Weights of a small transformer language model.
Size: 2 heads of 128 (1 for keys and values), MLP 704 SwiGLU, vocabulary 4586.
Architecture: RMSNorm before each block, no biases in attention or MLP, tied embeddings, normalized queries and keys.
Training: a variant of Adam for these matrices, 5817 steps.
MLP neurons of a small language model. Each row is named by its layer, matrix (gate and up: input weights) and neuron, and shows model dimensions 64-127. Each number is 128 + 32 x the weight over its row's rms, rounded and kept within 0 to 255. A neuron's up and down rows have the sign that makes its largest values positive.
A block is one neuron, or neurons of one layer that tend to fire together. After each block is what it responds to, as a language model described it from the Wikipedia text at the highest values.

L8.gate7 [160 148  96 109 107 102 139 178 153 136 113  91 136  82 118 140  96 125 176 139  92 130 128 103 142 122 128 110 100  80 119 143  93 111 175 114 111 155 105 112  90 153  78 144 139 141 135 143 129 126 110  94 111 176  98 119 126 114 159 123  74 119 109 161]
L8.up7 [150 149  76 138 129 147 149  53 168  95 123 124 211 137 137 120 168 133 117  71 163 162 105 119 181  79 126 108 113 118 137 144 151  96  83  72  95 135 151 141 109 136 142  81 109 138 146  86 112  92 136 107 149 131 130 148 128 149  88 149 135 109  84  90]
L8.gate624 [ 77 141 154 102 140 127 188 168 200 164 100  96  61 117 144 139 128  90 140 124 115 110 110 142  98 117 134 130 146 115 190  93  65  47 155 120 133  57 137  91 119 115 117 132 120 157 150 194 177 155 122 142 143 171  84 160 165 111 105 115 146 123 186  69]
L8.up624 [132 121 130 111 127 115 155 123  96  76 136  64 104 116 101 107  93 105  91 119 132 120 159 109  70 186 179 143 156 156 142 154 142 138 182 111 107 147 131 100 139 125 130 153 111  99 112 176 121 151 127 136 150 131  84 165 137  99 176 116 120 103  99 141]
Word pieces completing a modifier just before its head noun, often years or season digits and self-titled, as in 2025–26 season, self-titled album, his son.

L6.gate257 [182  89 155  94 117 133 165 138 148 171 138 140  84 162 147  67 134 142 138 134 149 175 113 130 142 146 116 107 128 148 139  82 132 154 105 125 157 127  97 122  93 180 142 173 160 177 137 144 131 157 109 106 194 113 154 177  70 113 142 104 157  96  80  99]
L6.up257 [160 140 105 183 138 174 181 125 142 142 164  91 103 134 137 122 123 129 184 139 133  99  94 171 168 130 149 204  60  65 109  76  93  95 121 115 175  97  93 140 124 177 135 110 103 175 155  81 140 121 130 151 100 184 114 103 189 112 147 129 167 193 159 163]
L6.gate327 [135 152  74 124  86 135 230 139 141 161 132  68 152 133 137  76 106 180 133 125  80 183 134 154 122 114 119 121 110  98 127 194 156 143 157  91 136 161 121 127 127 107 130 193  60 170  86 100 119 144 156 108 157 144 185  98 115 166 126 164 105 163  97 157]
L6.up327 [189 148 133  86 154 149 154 164 109  92 181 162 162 154 116 142  71 159 135 172 108 209 115 129  97 145 163 113 120 108 104 145 116 149 144  92  82 144  91  93  68 114 135 122 158 117 139  93 160 147 110  62  92 134 141 136 110  98 126 183 104 156 104 148]
L6.gate363 [111 181 146  96  94 153 108 111 140 139 162 113 173 155  99 173 191 152 132 108 161 185  96 120 152 136 146 162 114 107  84 105 139 113 126 123 104 134 152 143 155 116 170 143  93 127 136 144  80 107 118  74  95 120 175 114  55  84 161 171 107 140 166 142]
L6.up363 [167 144 115 104 152 112 130 210 118 132 124 119 179 158  94 113 160 167  82 141 132 138 139 135  67 156 103 112 122 121  84 134 129 125 105 167 159 151 163  96 178 176 120 184 150 183  87 154  79  82 135 179  83 161  88  81  96 152  38  86  84 169 108 127]
L6.gate555 [ 98  91 158 201 125 123 115 133 182 147 149 142 141   8 119  95 164  84 126  86 139 146 102 105  97 135 116  51  93  97 122 114 126  97  91 150 142  78 109 147 117 109  88 208 142 161 123 115 138 131 106 195 127 137 173 144 109 135  68 176 174 159 135  79]
L6.up555 [168 105 153  63 109 108 101 137 131 108  95 114 106 177 133 119 101 126 102 144 112 122 111 151 103 125 158  68 113 166 103 117  85 152 138  93  72 124 177 113 108 163 151 108 107 125 145 120 184 147 118  85  52  87 110 115 139 105 136 138 120 147 151 151]
Short subword pieces, most often "s", also "man", "le" or "War", split off at the start or middle of a longer word, as in In-s-anity, Cur-s-ed, man-ifestation.

L8.gate317 [118 162 138 119 149 135  95 150 133 134 107 151  55 135 115 166 183 135  97 150  72 198 112 123 102 127 119  87 145  97  70 167 111 101 118 138 189 140 114 156 140 135 111 161 102 152  93 165  68  68 141 128 150 158 128 137 155 110 143 181  97 129  98 132]
L8.up317 [134 121 122  70  92 117 104 116 105 111 150 137  82 152  76  63 105  70 151 155  95 203 141  82 172  94 126 104 188 120 108 104 193 146 141  85  95 169  92 171 102 133 141  96 115 154 138  67 128  74 113 137 119 121 126 152 125  84 123 126  65 118 126 139]
L8.gate688 [109 204 113  61 174 113 197  67 149 139  92  69  72 126 117 129  79  93  98 154  59 124 139 138  96 148 185 136 164 131 122 143 130 125 165  88 123 152 204 100 179 118  89  92 163 112 113 101 136  72  91  81 114 120 104 149 164 161 136 122 107  93 161 170]
L8.up688 [165 178 114 156 116 145 105 139  78 141  84 131  86  67  68 197 154 109 161  94 157 165 130 125 125 105 121 116 111 114 120 116 147 117 137  48  75  93 139 142 112 119 119 160 147 161  88 138 109 110 122 112 146 143 166 169 176  99  94 110 127  81 110  99]
Semicolons and colons that begin the next entry in structured lists, like tissue and gene lists or taxonomy "Synonyms:"; also some mid-word fragments (chl-or-o, anti-h-ole).

L9.gate2 [150 136 141 157 115 128 111 125 123  68 122 101 115 102 100 157 122 137 141 103 100  91 117 105 120 130 173 131 150 137 129 107  89 124  65 171 101 112 176  99 147 215  71  91 121 135 104 103 109 138 101 151 176 141 180  85  97 187 131 158 128 159 161  40]
L9.up2 [154  38 194 127 108 118 115 125  96  86 136 153  65 129 115 132 130 107  84 142 139 163  98 123 100 144 163 120 126 138 142 177 127 189 126 118  77 119 102 100  85 128 134  69 144 121 101 111  61 175 144 120 113 128  56 106 131 117 170 104 147 101 146 139]
L9.gate255 [111 113  68  72  81 131 153  63  91  91 188  82 116 161 170 128 128 158 121 141 143 141 162  83 122 145 181 158 144 167 108  94  59 108  55  65 120 165 142 156  88 118 136 155 147 121 121 144  60  99 107 172  87 133 163 132 171 155 128 137 114 167  92 178]
L9.up255 [217 110 121 119 106 110 144 118 153 129 144 108  79 119 115  91 107 166  97 108 159 136  82 178 115 111 163 155 157 103 124 152 163 151 155 195  94 144 140 100 131 136  94 140 133 110 116 114  90 148 177 129  87  97 141 197 140 111 126 135 172 129 101  99]
L9.gate406 [ 76 164  92 145  87 110  93 120 111 131 137 130  84 147 110 148 147 199 114 130 126 183 106 119 133 113 152 124 132  90 126 137 145 155 102 100 154 140 165 156  96 171 140 148 154 139  91 133  70  60 165 102  99 124 130 141 136 106 121 121 128 182 106 165]
L9.up406 [147 115 120 154  85 130 150 110 122 139  88 155 130 126 140 122 153 133 123 106 125  89  76 166 163 129 130 167 155 131 104 121 170 104 126 129  76 156 116 171 186  68 116  90 125 107 174 141  96 214 116 144 146 182 162 217  88 150 201  97 153 125 130 128]
L9.gate516 [144 139 115 105  84 106 114 105  89 165 109 111 162  91  41 101 158 123 160  99  69 131 125  71 180 133 120  94 122 153  67 106  70 131  89 146 115 156 159 127  99 117 135  62 112 194  83 118  85 116  85 138  94 186 116 143  50 138 192  67 107 126 134 137]
L9.up516 [136 101 176 102 151 145 117 129 164 152 103  70 185 100 111 172 154 128 143 119 105  90 116 109 117 176 137 114 115 156 110  87 117 156 124  98 172  73  84 117 163  87 104  96 124 146 145 109 122 124 122 126 136  97 127 104  87 141 147 100 141 124 168 126]
L9.gate535 [147 121  96  43 119  96 112 115 138  86 144  99 128 123 102  71 180 178 127  88 128 172  82 136 146 119 171 148 173 137  49 121 144 119 150 132 152 140 127  92 162 107 202 131 161  98 124 131  65 126 138 150 121 125 119 121 107 101 111 116 156 197 119 129]
L9.up535 [133 139 137 111 134 163 130 116 124 100 154 148 148 123 141  72 155 133 111 141  80 114 174  94  38 175 141  66  97 172 114  84 153 145  98  69 150 158  94 126 139 140 179 156  98  33 137 123 109 126 171 109  87 130 144 173  93 155 136 119  99 177 138 112]
L9.gate569 [160 142 102  92 170 171 104  77 109 123 143 140  99 182 110 177 181 169  84 169 129 132 132  92 117 125 170 116 123 159 180 139 163  80 100 158 143 186 128 111 146 170 148 128  67 127 174 130  95 136 140 105 134 125 149 136  94 107  99 138 154 120  98 177]
L9.up569 [122 132 154 141 116 138  77  59 124 104 113 129 136 112 110  75 126 156  84 139 140 114  99 103  26 121  91  84 155 115 162 147 151 144  90  85 158 117 116  65 141 135 161  97 151 167 151 146 158 100 120 175  88  78 133 188 134 101 134 139  85 120 112 165]
L9.gate677 [ 96 123  97 130 160 159 161 131 149 173 101 137 145 123  87 160 101  98 158 133  91 125  89 102  80 113 151 155 136 164 145 143  78 103 188 114 113 122 149 119 131 123  97 176 133 155 122 171  98 168 129 139 103 107 134 121 102 123  81 125 192 134 107 118]
L9.up677 [104 157  76 158 142 133  98 150 139 123  94 183 119 145 168 137 133 114 145 114 133 101 204 131 182  95  91 134  96 125 119 145  85 130 172 148 107 157 148 136 124 110 199  97 142 190  67 135  94 158  54  78 101 126  93 114 121 112 108 118 144 147  86 169]
L9.gate698 [108  49 134 149 179 104  75 103 117 148 135 174 135 125 114  90 131 160  63 171 126 149 125  86 139 133 142 154  93 152 148  91 115 133 132 150 207  91  62 113 105 124 161 117 133 134 163 153  89 168 115 122  96 146 164  82 178 129 111 102 107 187 176  80]
L9.up698 [ 87 113 124 126 156 143  96  95 194 149 151 141 168 138 121 109  89 169  77 152 194 111 104 129  86 171 107 168 108 128  71 185 137 101  83 224 141 121 152 123 143 140 121 130 141 135 107  99  47  97 190 118 102 110 158 189 176  57 158 147 156 125 135 154]
Short opening pieces of words split into several tokens, mostly after a space, such as h (hospital, hole, hid), el (eliminate, elaborate, elephant) and E (Ecological, EOM), sometimes mid-name (Ye-h-uda, Ogas-ah-ara).

L9.gate32 [149 112  56 101 169 174 175 125  86 115  86 146 124  69 138 138 191  82 109 143 190 148 112  77 155 129 138 159  76  86  87 141 123 127  70 128  69 114 146 135 154 126  66 103 125 141 139 111 182 134 151 122 136 103 147 147 118 131 168  67 141 150 136 152]
L9.up32 [128 179 145  71 105 147 188 145 125  99 160  64  82 146 107 136 128 130 123 147 138 105 150 134  74  55 137 112  53 200 108 141 119 176 148  81 132 115 123 109 112 120 117  84 120  97 101  90 124 133 137  98 101 107  87 120 132 154 157 143 120 201 166 145]
L9.gate37 [ 93  95  86 106 165 103 192 137 135 152 117 131  84 104  92 146 144 116  97 132  64 110 141 128  88  94 111  96 174 146 140 136 115 118  95 112 154 155  96  79 114  70 141 147 122 168  89 123 132 126  85 136 106 126 117 189  64 118  92 135 114 212  57 115]
L9.up37 [132 113 136  42 109 154 135  80 197 125 130 126 146 145 200  98  57 130  85 135 146  99 108 155 197  96 147 164 153 154 109 108  92  86 148 161 141 151 115 131 140 174  91 102  97  96 137 114  85 190 144 130 141 113 136 129 121  97 154 183  95 114 200 134]
L9.gate214 [150 135 116 130  68 118 138 119 198 173 198 118 121 145  95  95 150 175  50 191 111 113 114 159 112 137 140  88 150 199 118 176 131 125 104 141 125 149 180 125 150 122  84 166  79 137 158 120 160  79  97 110 120 171 117 133  70 119 136 110 170 114 153 113]
L9.up214 [117 155 162 111 102 127 135 129 133 160  92 130 135  87 126 125  45  35 202 151 112 118 112 143 179 149 133 127 144 190 112 108  89  64 119 174 178 189 141 167 133 183 119 101 151 120 137  30 144 104 153  87 197 123 136 129 123 129 106 109 128 118 136 106]
L9.gate237 [ 98 157 164 126  88 114 119  82  70 131 101 102 111 114 126 138  95 121 146 170 149 128 149 108 156 192  93 134 112 127 131 175 121  96 174 149  98 103 128 111 123 136 104 130 199  94  79 133 116 176  77 128 133 121 143  93 111 132 143 173  76 142 130 109]
L9.up237 [142 114 166  91 145 211 124 134  73 141 126  99 148  96 162 137 147 116 135 145  71 130 136 145 108 157  93  73 121 174 108 161 120 129 120  77 143 139 184 107  94 181 169 137  91  87 119  98  85 153 137 111  80 139 166 126  94  86 134  93 148 127 157 175]
L9.gate289 [111 142 124  97 154 114 155  91  67 152 161 122  77 119 117 105 151  78 121 124 113 113 134  87 143 118 157 101  86  93 112 107 140  40 108 115 148 160 116 128 148 124 139  97 128  71  93 109  50 138 103  70  98 182 178  62 176 108 122  84 148 136 134  83]
L9.up289 [118 142 172 143 171 132 131 129  90 125 135  78  85  95 131 119 108 123 107 104  97  92 103  54 125 125 128  88 154 122  74 112  88 154 132 135 121 112  64 147 176  58 128  78 107 152 177  92 174 158 156  99  83 144 173 102 161 145  76 110 149 123 175 157]
L9.gate465 [198 142  87 127  69 173 100  48 123 138 140 133 134 145  87 162 115 165  58 109 115 117  78 121  86 122  86 153 111 152 186  96 100 169  99  93 106 163 145 143 115 181 200 168 134  97  93 130 105 120 101 116 146 178  92 161  95 167 136 156  78 100 132 133]
L9.up465 [112 174 156 135 153 182 116 165 170  47 158  92 113 110 153 105 197 169  96 113 175 108 118 105 131  98 100 170 127 100 168 180 164 191 131  52 134 108 123 110 150 141  94 112  71  98 117 121 112 144 119 144 127 127 159 148 116  69 136 132 196  76 123 120]
L9.gate477 [167 182  99 135 181 146 143 129 137 118 127 112 102 111  65 106 199 109 118  78 121  83 114 100 161 164  94  89 133 148 132 155  89 109 166 181 128 164 133  65 184 128  45 137  86 192 163 110 123  94 126 125 126 175 103 118 128  83 183  95  98 100 108  68]
L9.up477 [120 142 116 180 129 130 158 107 147 110  95 159 124 135  90 119  59 154  97 111  80 130 150 114 140 120 132 128 153 144  83 125 174 148 145 145 100 234 150 141 154 144 161 147 105 114 152 129 160 176 161 137  42 124 108 134 111 143 156 146 116 147  91  60]
L9.gate554 [120 148 153 138 194 136 161 103  98 185 143  99 195 113 136 172 135  77 114 135 112 176 167 131 151 120 108  45  76 140 137 134  61 139  98  70 158 118 151  86  80  96 124 117 144 133  84 102 136 122  92  72 120 210 104 142 159 150 142 183 106 163 159 104]
L9.up554 [ 82  94 159 137 136 145  81 132 118  95 130 136 128  81 110 174 119 144 147  63  98 166 115 166 146 103 195 139 190  99 115 112 132 188  92 112 152 147 125 104 113 154 103  96 130 139 140 147 105  33  83 188  83 111 138 160  80 144 117 145 109 156 119 138]
Final token of a word that modifies an upcoming noun (articles, ordinals, adjective suffixes, score numbers), often sports bios: "an assist", "last game", "violent", "12–3 record".

L8.gate262 [146  94  69 109  87 134 124 138 119 122 121 161  96 166 161  41 143 152 109 128 150  90 148 113 122 122 122 129 137 133 193 100 131  92 149 105 110 100 150  76 132 152 103 165 147 125  90 185 155 127 145 128 142 114 178 125  82 171 123  60  90 140  92 138]
L8.up262 [174 132  84 143 103  90  99 138  96 177 118 152 160 144 128 168 121 122 101 109 112 103 132 150  67 151 159 120 120 138 183  96 155 112 146 116 159 123 164 141 126 179 124 132 108  98  68 134  98 147 109 119  98  61 139 111 180  84  51 117 167 116  87  97]
L8.gate495 [116 153 143 138 174  90 164 153 116 110 126 156  76 111  78 118 138 135 125  88 104 100 151 171 136 123 100 119 149 161 169  67  52 114 139 135 141 168 140 128  91  65  40 160  92 134  87 109 135  84 111 157 148 147  57 123 127 142 109 119 165  83 144 117]
L8.up495 [176  78 200  89 104 158 148 117 156 104 102 143 150  91 163  66 142 164 133 105 109 129 115 154 132  64 130  84 160 133 153 137  34 154  73 136 147 134 108 158  71 103 106 121  99 166 125 142 157 161 140 105 123 137 145 167 134 170 168 161 151 173 145 130]
Line breaks ending markdown table header rows (episode lists, election results, sports schedules), plus scattered mid-word fragments such as g, tr, ig.

L9.gate38 [149 116 101  78 117 155 127  96 149 119 136 148 114 177  71  81  20 104 164 113  97 156 143 144 149 111 167 141 117 179 172 126  51 130 128 113 133 124  91 148 144 136 151 110  26 132  79 141 109 105 167  69 132 115 189 169 164 111 106 127 161 155 151  82]
L9.up38 [161  86  74 199 162 145 145 163  88 111 177 116  74 112 153  86 117 143  90 139 129 139  75 112 147 111 133 102 166 160 158 141 122 103 128 141  87 116 173  96 151  79 120 149 180 109 141 124 120 107 135 124  85 138 181 216 153 141 146 185 112 131 140  65]
L9.gate56 [180 152 135  87  41 174 152 114 124  98 156  87 130  93 155  92 119 115 147 164 128 158 101 104 147 127 151 156 105  89 120  88 105 118 167 194 112 129 139 124  58 145  69 102 119 137 150 122 172  93 156  69 110 105 139 101 142 158  98 188 136  82 121 149]
L9.up56 [153 104 163 152 133 153 156 191 101 119  52 164 171  89 137 132 135  97 190 154 174 137 171 146 108 123 161 138  91 128  90 109  88  94  86 149  88  89  86  64 104  90 146 142 127 101 113 147 124  93 111 142  86 152 150 143 140 158 106 143 104 142 115  87]
L9.gate95 [129 154  63 114 150 150 105 106  97 132 177  89  91 134  78  99 150  85  91 162 108 165 148  95 114 102 138 184  70 124  97  98  92 133  78 172 100 168 131 149  57 202 114 103 155 153 163 179  52 117 161  53 135 110 119  85 169 142 157 108  92  97 119 125]
L9.up95 [138  97 127 147 126 159  95 141 116  65 144  76 144 153 114  92 125 107 111 109 140  92 177 137  67 122 149 183 132  87 143 140 120 222 128 153  82 147 127 180 111 152 145  75 157 184  96 162 110  89 157 137 135  87  79  77 130 139  86 133 141 127 155 111]
L9.gate127 [163 106  48  81 154 158 151 201 102 160  63 176  94 113 146  67 133  83 133 100 162 158 126  82 137 149 119 141  94 124 142 117  82 115 108 137 132 153 145 112  82 124  96 113 156 159 109 158 125 102 111 158 132 155 117 203 121 147 129  99  84 117  75 120]
L9.up127 [153 165 145 100 120 209 163 170 146  85 109 193 150 123 163 104 115 144 147 182 121 146 148 116 120 170  53 138 140 121  84 125 123 148 120 129 159 123 119 153 101  96  94 107  87 145  92 113 137  94 128 105 111 118 125 143 174 158 132 144 179 166 113  82]
L9.gate216 [119  74 153 157  67 133 146 149  64  96 169  79 157  34 126 118 114 143 135 189  96 206 145 139 164 161 122  77 124 154 140 123 142 133  88 123 162 160 125 133 114 129 152 181 171 146 137 154 112 142 129 112  88 154 157 142 123  96 168  92 155 132 146 124]
L9.up216 [150 125  80  84 144 100  79 108 215  80 174 157 117 173 152 144 115 183 163 138  99 113 136  71  81 127 126 150 124 158 128 139  98 144 143  88  93 195 137  72 131  80 119 132  64 145 141 110 171 155 129  63  67  98 157  79 113 200 112  84 121  92 138 127]
L9.gate242 [120 134 101  54 155 165 137 123 126 134 123 166 166 108 104 118 158  83  94 102 127 120 191 174 149  82 164 101 116 168 129 119 131 178 124  84 108 185 138  89  70 154 115 170 125 138 109 136 151 107  74 123 126 146 133  79 157 160 174 199 114 139  89  92]
L9.up242 [136  96 125 150 118 148 115 152 145  86  90 180 159 109 140  65  95 112  89 103  85  73  58 130 130 164 116 124  99 164 117 125 123  93 175 175 153 118 136 136 150  99 115 122 139 104 142  93  74 133 143 141 104 137  61  89 104 118  88 104 128 125 139 126]
L9.gate280 [ 61 140 106 164 149 159  75 162 122 187 131 147 172 128 108 146 157  99 112 141 129 142  87  59  89 141 230 119 124 122 161  99 141 118 148 117  96 127 236 138 141 129 105 114 112 150 100 151 127  56 119 106  99 125 155 174 160 116 139  96 189 162  98 166]
L9.up280 [152 144 139  55 174 112 123 107 112 110 147 106 133 152  85 159 131 125 115 137 147 137 161 114 154 171 135 129 145 125 181 103 154 126 147 105 145 132 136 134 136 144 167 114  77  99 107 110 171  86 108  89  97 101 155 199 231 185  99 144 115 153 112 113]
L9.gate671 [118 111 135 107 161 116 147 121 125 128 142 153 124 119  92 108 166 140  99 191 108 200 120 130 118 102 141  91 106 196 115 141 122  78 103 146 116 177 135 106  71 111  91  92 106 166 127 195 103  95 119  85  93 119 144 121  67 166 139 105 144 112 129 119]
L9.up671 [107 102 120 109  86 110 152 231 149 108 185 148 182 137 113 124 104 159 128  96 187 129 153 148 133 132  77 119 137 122 107 160 154  68 142 130  82 203 160 121  47 140 110 123  91 182 123 131 126 131 175 144 137 123 165  88 120 126  88 143 108  77 100 107]
Fires on a split-off "tr" consonant cluster opening a word (train, trailer, traded, tramway) or mid-name (Contreras), and weakly on "Team" table headers.

L6.gate324 [122 142 102 144 159 109 138  90  96 174 134 121 152  73 108 130 141  97  97 119 118 134 124  71 161 135 113  64 136 126 130 117  96 153 103 178 140 123 124 120  71 129  98 131 149 129  58  99 117 134 136 111  80 137 140 152  71 122 100  92 137  78 122 169]
L6.up324 [137  92 141 128 134 158 212 133 145 146 124 103 209 111 120 170 142 137  93 160 105 104  84 108 160 139 137 105 166  59  47  54 158 139  97 124  72  63 139 125 120 111 111 113 150 153  69  80 139 106 153 143 152 191  61 138  97 123 169 149 107 177  73 105]
L6.gate389 [ 93 176  84 134 100 185 157 122  87 161 132  72 126  86 122 130 142 101 125 126 133 146 126  80 116 183 164 103 152 155 118  96 113 118  85 165 205 170 109  97 166 148 141 141 128 134 101  83  92 123  64  51 134 123 167 111  49 172 128 137 159 148  92 116]
L6.up389 [138 119  78 113  35 194 179 112 158 153  68 110 155 124 142 144  63 118 203  81 174  99 105 153 138 129 185 103  99  88 137 120  70 109 158 173 109 124  71  62 155 127 118 114 152 125 124 118 137  80 172 104  91 122 124 125 124 145 158  91 159 129 152 192]
L6.gate399 [145 112  67 167 167 132 148 105 112 172 139 112 149 141 114 158 128 124  47 102 163 170  81 155 137 131  85  85 127 120  81 129 152 121  98 180 113 137 153 139 120 106  84 189 132 178 124 118 157 104 102 128 131 157 195 162 148  94 207  78  70 147 116 150]
L6.up399 [109 123 178 184 147 154 119 174 130 144 146 167 124 135  50 183 160 174 185 134 126 139 102 148 112 112 127  79  76 169 136  64  82 141 125 136 138 140 143 163 102 142 140 116 128 105 107  98 127  80 176 137  86 160 176 128 121 127 155 129 138 183 134 130]
L6.gate486 [148 155 190  77 126 185 112  89 132 129 142  62 125 136  93 109  82  72 123 135 125 163  75 148  80 107 186 130 141 196 143  87 122  93 116 120 137 109 176 140 114 177  84 148 129  72 167 169 153  90 115 194 130 166 142  84 106 182 164 130 133 140 102 125]
L6.up486 [112 107 175 101  80 184 146  92 149 126  61 183 150 147 135 103 146 122 151 102 137  59 109 123 157 128 115 118  80 158 151 180  97 134  84 130 150 124 220 186  88 136  78 139  94 100 111 151 133 135 118 149 166 112 101 195 141 163 141 174 100  93 134  91]
Mostly the indefinite articles a and an (strongest on an) before a noun phrase in prose, as in an earthquake, a rebranding, an autopsy; weakly mid-word fragments such as ul, lo and French L'.